python train.py --num_hidden_layers=10 --hidden_size=384 --num_attention_heads=3 --head_dim=96 --norm="rmsnorm" --bias="all" --parallel_block=false --max_grad_norm=1.0 --decay_shape="linear" --final_lr_fraction=0.05 --batch_tokens=65536 --train_tokens=451300000 --dataset="wikipedia_en"
MLP neurons of a small language model. Each row is named by its layer, matrix (gate and up: input weights) and neuron, and shows model dimensions 0-127. Each number is 128 + 24 x the weight over its row's rms, rounded and kept within 0 to 255. Numbers have three digits each. A neuron's up and down rows have the sign that makes its largest values positive.
A block is one neuron, or neurons of one layer that tend to fire together. Before each block is what it responds to, as a language model described it from the Wikipedia text at the highest values.

Responds to: Number-following table separators. Separators right after a number in sports stat tables and scores: the +, space or | before the next figure, score dashes (22–25), career slashes.
L6.gate1304:122093144161137093090094110102141103137139108165143084129099086163138112173101187110125163147153102105128097162108106113109114127154117154120131123166110129082119127093151090122130172175114151129098129135140121161120131141153123157167139145121109170128188125097119142194178213151101132117083132135140078078134141100130185151150137107149148114109142155117113121144138139149129104158142
L6.up1304:154134125176129149125149140120114107154116115175147127174084118126161102091112076132162142150133145104113108162082138092115165169193109127060097142168183093109137130123171155179118144164079139116136095120137140143136119162121124161143143131138136113121150086137131138138121137113116097139091124084138097077084194145140105125138129124141131121172134100148153172096123140100123096114139

Responds to: Table cell numeric prefixes. Sign and separator tokens that open a cell in Wikipedia stats tables, such as + or − before goal difference, swing, or points ("−23", "+3.7"), and / between caps and goals.
L4.gate741:119130191132124158105115083136100136147092147090126108147111126163123129129147111115140119098149127150105116146129096131186162146145129121147116141134082122106138118103169138134132183158156108161081159113144135132094134134140084116126158112097095172112145085103145107140160150167132115140142151142120135096128073115176116098142129129128132129152126133164113165169155118133168104127119
L4.up741:135124128101130099149111139177117161157098186135099106080133163139103149121075191116095127134106094142100125175108155167117141119159085154131135105141159141122097137144097125101116084125123141125185115156176114091132159125137093107134137167158119130117149142096130140133099096120088163178150171160079134148122123133077133078151122123107127114146100170155117168172139112085170153121146
L4.gate1116:122119144158120175156132117112099125123095091088083109137158147139100157108143100102118131114159146117158118149102121136136191140150138101148137124142095125136095097167146116130134133142149163188146154150161080161103115155116124171135124119144109143120114141124192139149121126134089154112119118113097151141111063139131100142173137136154142137165150115102113113139168131167115126152128
L4.up1116:133135112134107122126146055148085159126102120164098155162109147143092129095139118143149121121121133165091136090126141162081120150159174151095143106134114087130118129170127155125098165120107145135099095143141130116114114132131141148175118140125127133112125155113105077154131149134120140128090174151120109131133088134128126116089153114132136122117104139144132143150105151130108097142121
L4.gate1442:101178125136110145125096105083103106151082110101107140152128095157094123166155161113142150098131121146059154147092128125132122148185207126154141120103131139126128104113124129150090176129135150113114131110108135129114125111101109170145090166135147124098115121119136151147145135121159096068130090175158109125146127110141127146116123111107156115135164132119141122124113151125128096119154
L4.up1442:134127144098132140094157115143121143133145108094127126144136170108145135106098133117117150156057160142099124156118106108113148108108147111095141154132113096104106147139149152152128113125158122121089172105103132101100130125128125127134113163138136153101129139087128154153147131123198076128108169121117163106157108117134083117111138153153130139110079109133106109155112133164134135164114
L4.gate1494:155159122136144155183144087152164144129063123099135063157154105136115081139145142131161148128155087128084117147149114184147160098139097098135138095122103122127154120127131130139097155180134152113106140159177116123146144120176099155104085124151124169093107120117118128167131156127091140144105109139114103134143123124134132134118111121130129095143136129091158141149163198120162082148203
L4.up1494:113132124180105159145147110160147134149107115095124156134157157135114107126130100172141117140128107144143102144136111133152104161153099118123107130116084119106092135108163100155122134191139104097145111149123139136140134163144133140105115133130086164119129149092119108165153139128103102166107085094099113152099161108157135105112118101129135138108146162129125132157120153122131153131155

Responds to: Governing bodies and institutions. Nouns for governing or official bodies, often the second piece of a split word, as in council, Parliament, government, court, police, Party, plus weaker hits on year endings.
L3.gate53:156132137178094127112133123119129138170169146113133144182124150149154162124168115063139104133178106115149131108121134105132093143121136138105134161134155135109136167184140114155118102123134171140136173112164124113125146114107132096101144100130118106110128116130114132136142136131105142157152095103149127152150160104111134115140110107141106089133178074134127139133149164124121129142105
L3.up53:097108114173099105119170115166124106145148111148139098119103133165132136137094098138126120103133157113105111123144147086137094139132121138104118161117094128112152162158119140150097100147131113146122184127100124142157147134137112157175114092228132151157151137086135099124158131120068137126130112153109111128159133130157122118122131112111132135098124133150165134126110133096119113149124
L3.gate54:106157142149128112131115119122134144118116100079097140116173097073158100138126100158123148089057136171142141149167111114143133148096105160117104137108116130130118173118102121159170118149132143122142173163109129101115105110170140127152107115112160135118146119114130129144107121154125138166150139124194082170114137133121128151145119125140132140160150113198133101098136105146095113122160
L3.up54:146094141105151138142168133139124182131135112124137140108167122115135138158084102108109161117081071145107131117155099136093110149115111057152117116153129130092141101091108164158141158117146135130115161107121119147109148088138101145130132114135127167127114131162167135125119124137115121169110103163137143096127179150161120095102151110089158117143173139102116160079183126117135108101140
L3.gate310:109113113140186153169132120122137119120121105120137102128133107145156122162117135148151165109096111159074172097154133121108066157133131145152084191163153189103148128153141077163128156139167140155145115132127094125126125113180116162151119101125147135161136105130153135069106130167149147139120122144114094139095108088116132108073162128112122113101124132141147127083124124114120153078118
L3.up310:147142109092117111127123097132148113110169151141131175150128121107138121133097124133112107152143192140177124138143090119112113105082114116126139159145165132118106112096143107179088120123118128148108074150131129122101146146097102155147163174136115109129106156140187067139135155069083102139095135122148097130184144098103102142093146171101141122125152166120139104148135124158098139108134
L3.gate422:136149188145144147104132161133143141130135084140131152172105110101158112178103179142153201081096104125117100111107125159143191122143088118087111115127148113136140113147154132120108131137132163131120164156111088102123103151132110145143077090165125144126116117117166145141128137164124138146156112145131113146122124123138145155171112096131167107091101146125102186151138130139131096147125
L3.up422:155081140120146108085111151146145118129155094131155188161131127141168118139122122153145141093148093167128108137144131157127145169101095116127079129121144096102136117133161154158098097116128151148147157131197140115153124167131159147142170163115108128162115096131114116158113097132143134146132097125129193161121152122126156144119101123084133083122101095160117129102098172132070114101115

Responds to: Digits after number separators. Two-digit groups after a colon, comma or decimal point, mostly track lengths and vote counts in tables (3:29, 4,440, 12.89); also of in one of.
L4.gate239:089117146148116125140141125106095112149163112131075131122162152116135152138120121109138126137135139129136145138127161103162125186104086132123072128145136118136103112149179143133098111189162126108113130116148165155146121086066137132112106137132086145177108099101181105138163123110165171083174100155115128137136128114131162143133122122113138162144126125143130137124137136112116130123075
L4.up239:134116112136141132093110131140127118148116130120135159181088171076089107160107097153097149127135150117150137172151083141114125136130109091149134129171177132142142126108162129107137122124140123115140167154155149091117135119121147088096139171083155099116111122155143123139125085138137160156147153114116169193110158117105124124156143145080132098123158167137126152136162118145103099131130
L4.gate837:136119153144168102130130106116139113155142142127130134105158141124126115147104114093176094097088121096149136160161112060175180137144115162138107145163118097145159147117121100153113148102138138074090124107111079133109084104138169127132099112095151126145135095100151120122138134100115158094121140174135105191091104133135124133159130134117162131122126135103138173103101101130120122118139
L4.up837:108129115118151125125132181131115091125134152099123140111140124096135144090120101128105110146145096127106103173100104153134174096118137123146172129083147162122071141120161083110119104130113083128122126101091121130129084130116183111149121125132149079076099168129147133124050074122134147145118124124083138123110129118153125160140129117146143150133106141148077123144165125132166109125096
L4.gate1500:127105144117123123121127120128165127141115119129100114154116155133138048115113115075090123130114131101129147140086111110110139122135139124139095144159135134137101156107135087101087164122120173128112156153105101078087099101126162136097120123119114138109118089114131126154114130196106114121136154119130106130163091136138127129147093118156150114124102060105133177095135116144142105137133
L4.up1500:152130129114099142124142095141099129137177135162100103152098154103164087082120113117124108123118143106143183151151088124124134081156116133122124124143133132110118164145133134154086102109129056091132124157092136097094110130117163129142149112065120105142125052132120130177107152168123145115110161100136083107165162139135112144152136135129111132123125096133113135121071088113142097132118
L4.gate1516:161155121099116122127097175130144137135115119111099145181089132098112119137161109111127139123147141141131103153146126095152161136142150168130058200110071124133094135126119138166174111162149143134130123124119096136153109137145151114133100131120160109128129137113169129155104087155093188132160123126127156134121133154131146125122162137109131099107148117139171155101154161117137177124133
L4.up1516:133143070159126115129101103101132133168122098152139128142107136109150121135093107174140117124135090127118119151101125094117122116172127105106096155142129137147133144174101158157162097166146118131094089119162164116133078127126131114119132122135148138099134111067109126164110127083119133082107140161119154146115104123102116171125135158151122149110140176118126137136117167116158180113081

Responds to: Town in place names. Mostly "Town" in place and club names (Omagh Town, Old Town Hall, Algoma Township), plus word-start pieces that need a suffix (dem-o, appear-ance, list-ed).
L4.gate675:096145142151146111129090097146086101154145133085122145135113113152119124128150154080137134160126144105094125111115156116131120108141151111167125127126158093111118121123091119117106104111098134140130141132125137101086137093113111141100097085111153147153092153147187175153114080155123125141133146121105114129122140130104132136173061120132128102128150101101130131165134115105151109099161
L4.up675:130127084172103139138127125134100150091131138160113156139099087114137140122158154098107104145111125118149145118139130144144150146105165173138140175120145108117116130070097120122125097134124142130085142138153110144121115149117153108120146168127075120162136150094117115118114145138123108127124141120147127185127144144083152085101149130151138101133152130123101115132157126116150103123100
L4.gate1118:138116150140130115098162113135159111134107126113148124137166137167126096159116157129140170132142101140102106108087145165143151163114124101101125136114182156137131137127162104156102158139166162143130126154111144094125114138141113173077148103142125184141128097118101155116134150170089142116167119117114123133149071088176131182114059135133073119155116106125166135123105132128131120110122
L4.up1118:121128115115135168123114126132085128104124136131102133179121140165127143158138102130151126124098152146113119056178089117137074143111153140093077137067133140126114152159135114132095131106151087138153118112142105127098125121149147087179175146121134147124168114096110136149121141117149117173129129127165186079112164174187139104131133082112131139134121074177168122130152112126157113126084
L4.gate1293:114106167126140146114097112112136156152147165071082138122144130141111124167123145116091144121100138094143124132117101131110143155130123168133140142158124168134116117148137085126122181196165122090065093137122108124123117093145099137123138125117103113117090091114146166114106143140110144130141117144083162159150127114094127117154127113167151086134157115096108151117099134093112152093125
L4.up1293:149123116118091127136116077127129168187135090135142137110160096156130101127134128107077138117066157129126085109152141135067133119133146129158108131121118131113127158141121113087130134124132106090082127101091115174081157140147136134151164090130099116140082170149120155146150137080091087119104124108134123129101157133141135165121137078130113114111085098175122112146140115100169136124140
L4.gate1493:169114132107156127067122102108108132077164118121081155149123106127157121153156147123104160126106131136152104168111070125119123109094117133118087129122145105156144149142132081122144165148126136108142103129125115101154128135125156070112117079106122124120109119128120185142137121113138122141161130157150166111143163115131116142097104144127108108124134096127150148117109134147140107122120
L4.up1493:119159142121116148152162065142160151148106136148092165152110128145122117133138114104134123140108144147158089109090125172147147124143154151169126111099163112066142118147140121138148130126135113144102110096132160115140111073129132151096119090123125134126083106117158114108135127160181138120114166147142117127150128136148083115144174148113127149160162105090170101146111128160138118126132

Responds to: Word-initial c fragment. Fires on a split-off first piece of a longer word, mostly a lone "c"/"C" (c|raft, c|odex, C|indy), plus "anc" in Manchester, Lancashire, Nancy, and "law" in law/lawyer.
L4.gate935:119118127106110103151142113105089103128159099132128142110099149107109134163172112141112084130105130139130158131145118109100137123143142116112115102160126097160128109130159121154103152133112147110112124164113138151151078141136088064175130119110120163143143151141136146113095143145164112091109157183121132129130158094138109174132130136120153100109133113157091141113122108148104134146123
L4.up935:132135119141123123112144119131155164138156148122156162139148142096140114102122138151101116141126142116120152120160131130119152172150126124145079160092198142132132107084132133079108140074144110141108080118096125122144119121096135094138119104098080132123082118137143170125106117065140109118118168179115130116150150112068121077104143148128147167089104109158089139141165155122134102068100
L4.gate1056:085089085174154106139132115119196092135114090130139111141111112175153095103120096154137122083129094110137137130118094130155121155115086149128157099150128107123138115119091094095124133098154151126132108094134126106117139119120102106157144084113076103116161105143139103132172141128116120100110082127161132130119188138131134116125147096156148135132104132165112131089159131143106114114136
L4.up1056:146088128127135109149075132123126126130112115112167156119125160109134161158142133110092092132179120131137120121103078121169136186082134100140083140095144155134156110132139114150124133138145143193107143147151121106104185132116118111118098086126127135121155119125138141104161106114155088131144135155158134099136119154116131143141128144125124071086153124117110110146161128137108104089122
L4.gate1278:162124092109188134099118108136157108105145122124126124145126117100119146196154139114106114141127110132114180129105106115135125128096105088095104142146114130142143080147150128141151140175130129159151147102126112146083145157098107137133061096099103112124119110125136125134125117125137159152115139115137155117162075122152131148156116112127163080182168134117134115115159131155161131111104
L4.up1278:131138154080173132121111131177110118143166155139117109181130072121146141132165161130167098145131107119131173069114116170133102191103129092135116103137125149128100136111144152149134090145142090137122148149097139117099131118133120139166148159093100142130096107104105099118160144119174125145152118130148155096106140137153123101129142121128175099138085136123097097139115151119167106092127
L4.gate1335:101147090157160164166153105164094114139143147073087127111128129119135132133120159138112110077137076149100158137128121107114115156141149120122145129110091131155147082140150147132169102095089151108093094115145114115117131132135145129141116111136134161155098116105176178126165145110129162160137128102098137148136112130074100104109090081135170120122147139122175143109182141145163100175162
L4.up1335:147143112074141139119126110103110127112172126119099103084164099130131122137133108130161117123104109140119184133141123100148097145126108119107108132096125140147113123132101139091149090141114116170128126115117086123145144102086128096147080123162108140100161147167115089123130105110141126117104058156150140159123140151190139123151135107141152144157175137151115133151131130142117135098132

Responds to: Word-continuation pieces. Second pieces of a word split into subword tokens, finishing it, as in B-orn, Sp-ouse, Aud-itor-ium, comp-lexioned, mus-ical, often in biography infobox fields.
L6.gate1077:067130114143172119059141109129102144154102103123109151088129146145102123122138183113108146118129133124092147153157136115159152126181132143119125152141136149147123105106162111145134164134153109139167122114102145162141142116141157149137136128102156111161114206138128101089149101191101133193149083115111120116160137090155156126102071094148139139147127135149087159135128150100139122139169
L6.up1077:135108133133099115074144129099109140142152140112132071120136147172102106130159138118142159151107078117140105108112138109125163111104163183119134145135119113154132121137128158141106152113119117133110134076096154128121080134168130152161140126127130090093154150134106155135122099044140111138144101122074128171102119103148102081115088102107114097166125146103151100120151147132140082117179

Responds to: Signed change in tables. Plus signs opening signed numbers in table cells (vote swings, goal differences, time gaps), like +7.6, +2; also up/down prefixes (upgraded, downstream).
L3.gate30:142101117169150136115148111091124103100128076135150126131132104152149127157116094120158126101190123096133126139113133136109114155143156174104118148133075098190084144154129137100131111159113138124129168114125113146122131111133119102169126127176099107096141113104125156145132146159133107094120140123123119119114133179121135134124141035188149109160106083139153147126148115128126113097154
L3.up30:138140112123152068081154121109123126112100107115092128120121084152163156091106171090097099163116125138137116127119128138127136139103118122150127104219128161154123118122174116168102131137117129108103118115138102098127121157114151183083135140145168096146125183155163136090069129104112106144096143140105115101118149172178109127157160120144157131129098068121110124126124110112102140118124
L3.gate856:153072131130152139152150119123169161120125087122112149134115090122113081121122124084126140085109129144101122156113120143129136162121125089158104133133160057122135160141130138161108121133135130110116175160137131104112156153085107149079132091137126112140151082149140104123149112104098181190148098088114110157080126094113142153141114144121127088101117114099142143120141171131113122096084
L3.up856:158094088132100119144105108075120116166136110118160128142103088141148141119143150096127126125119149122100133112119120103108155099171172096153135107113096110136122107113146092143107116170125126111117125144126154185093098144097099137134128088160135084099116107131108128077167128126120118140110093105105108131142070142136112119131085160113196109088129146088147122134152143120111165083097
L3.gate937:129119135123143088109137123091184158146117099105143121121116131150131139104162157108147132115147126186142116128147128114117129103130110114146100136115074107139052107105146168127176106143143128125135134103148098153141120105134138114088085145111123179155137127087092121157119142145143124127066089140129139121136109124137126125140144080120095122107132122100123139115121104109137145122110
L3.up937:123169132130121115108156105126155132146113140134144157119139150102154142141112091181154111131106135129069105183108146150119177133164150123176127124112168137120172127098145149098113122111112141122098123106137154094129135127105118162107124120110133126106134138153154126200166136101162162091121156143123107166151106130091159148105143121134116140120121082129140131178143170101106081149121
L3.gate1071:165160112168140123141126149172141111133155114156128152139150180152131127123131105105160099129166145109151150107085134143173148148117130088111137103134143104159152145110118143137125135137100145127155107116131103138140170142081134132092142129136138123156142164130107152105131127111149155073086144121136116126142164125099144097151094114161130118150127091128137129078136149124118120149155
L3.up1071:140133134169115108119095171138115119094132133107145107126106124113152128121123085128096178135125066152089113138113154164108094130110128103145101160135073129114137141139153155086109110120129123068150154115113116103138127133141105134130136132136164200111147100147126138124115146112067123098109099149124133137178144122116087171123137080116095136119118146120125138122135141182130104132128

Responds to: Digits after colon/decimal. Two-digit number pieces after a colon, period or plus sign in track listings and data tables, such as 7:15 and 6:42 in song times or 18.17 m; a few scattered word pieces.
L3.gate156:149118122156133191182115113162141130068131096121117148132091100105119118149080127139111136141148123128121128176102144161118119112150097147118135163152166077134119075121182144105128129159118128188136130108092123168143150100129115118129091143114106154112142133156133145136102120127154128095118094140139106112120097099127124190111113137157147132066111121087108129133122127174137172142123
L3.up156:103116160114118122128138163116119141148115117142134096103098149156171134122148124105119128104120149103113140140159123083129146136172095141132130091132131120143119112101126117096119147124156172119143103097097115123146104162138147095151112139104136120137113096132130136131149142153127161158137157131109116128149130157129089148154173124121120151171105163101158151134139120076105188131125
L3.gate448:095117145120105170138102124102137150170110103130101201105125134114125185108117087118118113098106174149116091140141167152114155093149117116146124097102137125133114109103138117126172138140128116102090116118079099156123117116105142113162094103149129127142071165098102140161112116128087103126130076116130090137136151072105131145109219136167152153068105148124138180117146125107143129076114
L3.up448:127144081146115100120130164112125139171123087137112119118154144128153136129116145171089122153151155148135101133129138109135119153101140138129144135173114139090130150117141114098151110093124105149127123169062132121143077139128114135145158163095104163091128122134150161101140127125152144158149125135110144112134135132117164128134156122129105131119098137105135115092155129115108141130132
L3.gate538:129086156144102151160138102097128141141123132098072146136104190114112093081143125104132118097147134100156095157114103114139135080105112117120120110130136107139093109143111113157128112125158114143130096102146138146160125129119177084101100149078137124119111112129152117145111091117118107132107131130078146181112114135113116147157151151139175118139140145142109179126120129091136148154104
L3.up538:156165113106176091130104165152150133081115154114107119098131124136107137131177058143112168095132115139131145154134149104120095128171154138181157116120123125112141161085154122108146131108109088086122148149142107119089121092129120117100089116118139130107169121110091135138138127140154150100084123148151148142146134119143201120126168132142115138133115135143070125135131139138106152102117
L3.gate901:105104153141139121129149129107154107123156140125079118149118142146124154088069110144108089145154140171142106137105119093131128133172125127128093123142137118162115112106150102165133127173134108138133103142112124136146109105126120133143111150110076110111136119106132123170143142142127139151120103145107118092149165098128178137119124119123150163110111118124114142104123157124156125117102
L3.up901:116117138132165175093129114127117143147133138133123097105174156133153136109116079129166151114103134128114101151143107148128115122126111118129142139131133120080119135107100106098138137122111142117089131127120088117089121135133107110131109145140112167092151148106109157149133114132141108134097119095190120173135156155147134119116149089129163133124095134166129148136142121132172149108114

Responds to: Word-initial N fragment. Letter n/N split off as a fragment that begins or continues a word, as in nick-n-ame, (n-otably, N-onetheless, N/a, preg-n-ant.
L6.gate127:090104143148155105180179110131140136167142127078125142099093117130117121145127180068124138120102092101132157082127105138113113111111113135158126178133103087142108129121127131143084138145115147134110121156131066101094123178118159126103142118158155116135157154142160142130093121177117172144146145106137124123172069174107147130108152086130136109128140095109158090139107127128152121147128
L6.up127:131121115161154103160108066173151152096108117139155128106115101163149084156129135140161138112134154119164145095145101118140143140126138127113122124133133093159163106084130170122086112125121131154126112164116110133163144082116112154129153116172133107120116156163150127113145076133125118134149167106148144122115108142152123165105147135133101122117161123119119087118121116133146094124165

Responds to: Word-start fragments, "head". Mostly the first piece of a split word, such as comp(ositions), fac(ade), fac(ilities) and le(arning); also the word head/Head and numbers in tables.
L3.gate487:148101128146134118174110100100177170116058132096101134150145119128106120102149113108129136112047163138127156121127136147138134107165168112144113140100108135108160159095071107131127171143101102147106122131090133146130152177184136142188139140134110130179126147123143194153117178130136092118118078146141131110144111138125168140128155139139147124141151144128141104122098131135156103129124
L3.up487:105119123072160117066092139115136141092117123089120133108129136126138136147170099104114100155156144148127157152163165122151102115111110164095128131149125092101116134094103122143145152128138149174122097131104139128110140141133113133162182122128140151122170115115139162137138173153139128112129095137087116164132135111118138147118101139129112113153131136098115107139123151157154176133112
L3.gate798:164135168129115115129149113105150191127103151156114149147121102172125113124165166138130147110146150113110106169166118101156164111105200117119105123174110137119118184121125097123145136132211138136111134123129118142122123127107150125140133081142115146136110102075133138123083096133186185132128148170133137084115080124091125102130137128154113148144119131093150122092100120148130154091129
L3.up798:105116097150129135129112127095125110135117106173121147113135130118117148132137144101118138154118197106116113127144124140107135131121131104150102107198110132119130129137152100086172147117123100127135114180125102116115110111143118087152092106064049151150133108161119120153141145137117092167079094156111127112140095132144110151118147114120163117144134145096169134109122133183161123109082
L3.gate804:148123146156109117093145116124114106129122154174107109168105136158097114115138155080154129105172100142166138166098139088167192114162132115135117132145134159138125095151120110116111153156129157121107125162132115134110145153106114140127066143086136155117086114120130116167076126130133140128111134154096083112177132091122137125128104125106145120125132097064161146101096149122152144096088
L3.up804:130118090130087147133151095135113152175149113136127110118123124134138113133104120068113077109158106109162112140160121144126160129145131111096110128096162126088117127158127145123162168140183149151078167114125104129151150177178160163108152149106106133170146141142137150131152141132101142130099131119148131081102144105102119141110089137098120107132177092116127104142153120143143121124104
L3.gate1396:134116135117121106129145124149105126164074083106123148128144156162148129137171139106120106129130129081093130122119116119150138121121128120133128152160130150117153105084086144132132128146169126129085130099124152155190108118137125095151096094122137134138137087086128142128106173096155130073090113184145130116159124147101102130137128145171108127127142120099123120134143109101146131100135
L3.up1396:113105162120114127145095140136153133119140140132126151129094102120131118120133110096153122161129107116126126193137146124089155129116094086171137093148164105083079140113183104108149141111134100113118093116105122138123150193149107111143113134119192107092173132122150168132115135097140124140095107128159114114132122124132142162158117113172119140109135121120154112128105097135109118142112

Responds to: Music track times, charts. Mostly in music articles: seconds digits of track lengths (6:42, 4:41), prepositions before charts (on the UK Singles Chart), and table or quote ends.
L6.gate1153:104140129098155126124090118148125147148117093135103164145102135105081102119152088147118112109083140128121112188185188167127144081140091110116124175131116109140107149157150144072123137129176096127142126139130106168107176129134091103096122139119139099147097111069143149151144118119097113137144152139117126118106082144098122126154127162107153093125134190125149132153104129128131094153099
L6.up1153:135102084149171135129153105136116150130176107116077134124162158122134121167134114162129104076104145178138132144167094081105145116100135148169090157147137098125114137137109119096156110137122121128137101121117141114097120107126108129117132137120139116100145161128124147138102117134090113130179137126156084113110142122116112121135172151122124169119134177146111081141127145139135130130085

Responds to: Incomplete word-piece fragments. Short subword pieces that begin or split a word needing continuation, like word-initial C, N, X (Cheng'en, Xiaoping) and inner anc/uff (Buffalo, cancer).
L3.gate207:118127139202172108149102119112163139139133129107117139106116124119149078185151138083155131112067128122145133110109114137110110176140142113119142146144152157118147146123095101141127183145139122174132121155108148162111103157089130135163115081144115129139125128107145125144123127145120131151164164111126114109165166122128114110147102118137096091134173135141157136107091163118143128132142
L3.up207:121083147165112124130145144123135127157099156138133147128115163117160122162098137094137168126120127131158097129100099160100122163156147155125139138065157175131143131167105115113125139094116141163161086129102172123104157125126141126135127095132110118127119102108157153081123123196098078147134147107156132112179123105115127155149100086124072113146145105149115122147133107169154135115125
L3.gate602:149130087148138137100182082128189116134107098131125121127146137136140107123107130150100117107075096156110132083140159146099137165162138135125159137132121139135150082138113112075125126125166169140102151111125115114133133124125098112129129111154135127134115122059111119112175157134094145128130149132128115187138162149126158131166152116161153106128112158153089111120142155090096129110144
L3.up602:123118131134157156141095133137151087106153100118136093145122130125156112122131132149187110119148133140141100135110171155115092136095140114141154114130053137127123153145117146152151118101119142170105128139152146158119150092118126126123177163125138123139145159129144137141121147135106143134158117174127129151101137098129100090153177152142194108114116131104122098122172136142108137142138
L3.gate818:125113131137167090149161104119136152154110150098117118107125150080138083096194146119107135119117083132114107149146101126084119136165116120127156103105091128122092131129108159136143146147121115146102127134111113083137135099122096148123121113137130097120134151108123132112123131120142115142121142153134088151093168119096129122114161106100130128098156107175095169134118120132148137156133
L3.up818:129134084118125143139132111141118107120135139108145130145134129112155116163176149109149103094088158141103149150129151143138111169110127108155118127117138195137113099142090132111061147158126114105111079108105135105109134116134157134191155115153149124118137145113151164171115137120153133102106140187089114132132156127105155150126117179098146123188169126147111119106106152123121112123093
L3.gate1196:090117112088134154103166103129140095148090104110115114089134159181103082133099163091118151120136092147118116133104122101135136134106174129123117126129156112120162128149119139122159153139139171114144105151145157091123115119103144083125132125111148126138108121126119158102144068157135120150131115121118134141126115129168089181127124090082125121148156117131143165137146109081162124130146
L3.up1196:151139110105145102149122132106099136144121111105131141111145133129141107153055142113131104063112146112117102161113115100152098157146093134087113136107180074131138152107145131126103096122131100158141125082154162109125107104100087095087106135102169075148118093107181143149160110118123085096179145132129123143115103135153129105137127071131086142160139081124148145144164130130147128171141

Responds to: Generic institutional head nouns. Common nouns naming an entity, place or role, usually after the or his, such as site, company, family, office.
L4.gate439:131130121159114129139138109125105114117126128119115145129107088130102110175170095102156145167093119132134124140090132125118120127153105144148126170137127090125131122122152143127132124121145156141103162103103106133165132130151119119131130127138167159128125136120118116137123168170121136166139108166155134130168113096094079106140141103176152111120153128090152139128136181150147135123122
L4.up439:139119144128108125131153134151106175151147135110167111124131146112121136101155117150092101132107141136166073149124112139112125112107157151170119134090132097137123125121128107124151107131125133130121147110131135113145172128172165118098093122133115151147082096166131118177122140101108110155158115123139134121121158137139124145100154113130116108112131135103177133163170129163157082104137
L4.gate450:137115116169122149114136144137140113119139058087138104148131097148106145142124084091109152134125128103117109104121123130123095184136107133133122105106116118141116137152183115122132135115166172142123137098138124110160127114139121126141112112172163146130124139090138103126158117183107138124190105182121108126154146143083087098103106104129131102136133135153147158096113164141135163116161
L4.up450:144125120123117174066139100133145119111144065117111144102161188120160138079176093066120119148132154084103112112130113175128127193130118120167126122120132140105157128132143120133128140130135129159134156132136126127107185097110115145131138130126096113096111091130133098173146091161159151114166102138075114124134174158132092131102151092126107135171134097123153109117122148133136137133135
L4.gate708:138153115177139141097142168132149148131189156144146118174138093122166108136156160145120155126119128164109122126142133131116104169101170112176121124132144060144116153088135130134132120113113165138121159100170147135139125144081151114124129108125165138098116095113130096124090136152141097123147112137127117122147143143142089091127105108172110103114133119149140132119124098116110107075142
L4.up708:160142138153096104116135137148135170145147157098170169120162125136160108105129141119120115140140119133108128097126114104172134130123101135113143102119170145130129159109109159115099168125093137172115147130146119080095158119129122155121110079127137138152122101089089150107128165101165131108103098127167148119126140187194114130146090160106123127124151123120156112138125146140114107131128
L4.gate714:140161176147129169100124157177133160166191119102132136155149113132158147130168137108144133113108118114135131110073122081147136183130120125098084138153106102142125112130156126137132166134114175145138128108140115101132147127091173083121141089108152133083129127169162112115110096100091135176163123102160132187127137121148081133129115116126145148163154125147157130140142129104095147134108
L4.up714:158104120140100116101112129156130161112131109119113141097123128123115142134174127114125135131094115064136168114102138127065124146133076137156109136156141146076078113120116147118102098130056148135101159155108144082088121152134121126139129110091119137104156125160141100136086094135110144139103116153140129127127109156142142159149139103098178109133113125123116141149174131118095104110106

Responds to: Final head of named titles. Head noun closing a multiword name of an event, award or organization, e.g. World Championships, Film Festival, Service Award, Armor Division.
L6.gate12:116123124108165076110094143126143179106100136150099111097167162143140104131126129151162146099141084111152091136089132137128107143092157096105128148127162155123110127143146086121143090056104141167118084124156127122125100197094129173093106142180139105126103122125118124141133148133173119140159154127101101185114103142119098075151084139154109107104125140137142144125166130127091144156160
L6.up12:180127130110146113131137072139118140122146118141151198141094119116142088105178159119103189139120135100139143106099063121123125114150137158127101125143129118153153110146176088154118123096138148135137144161136099125125101182130157111108141141093142160128107155121188126133134127158108159129162127119107137120151101155121141144150124088167169118121127135146139139132142120114110158127119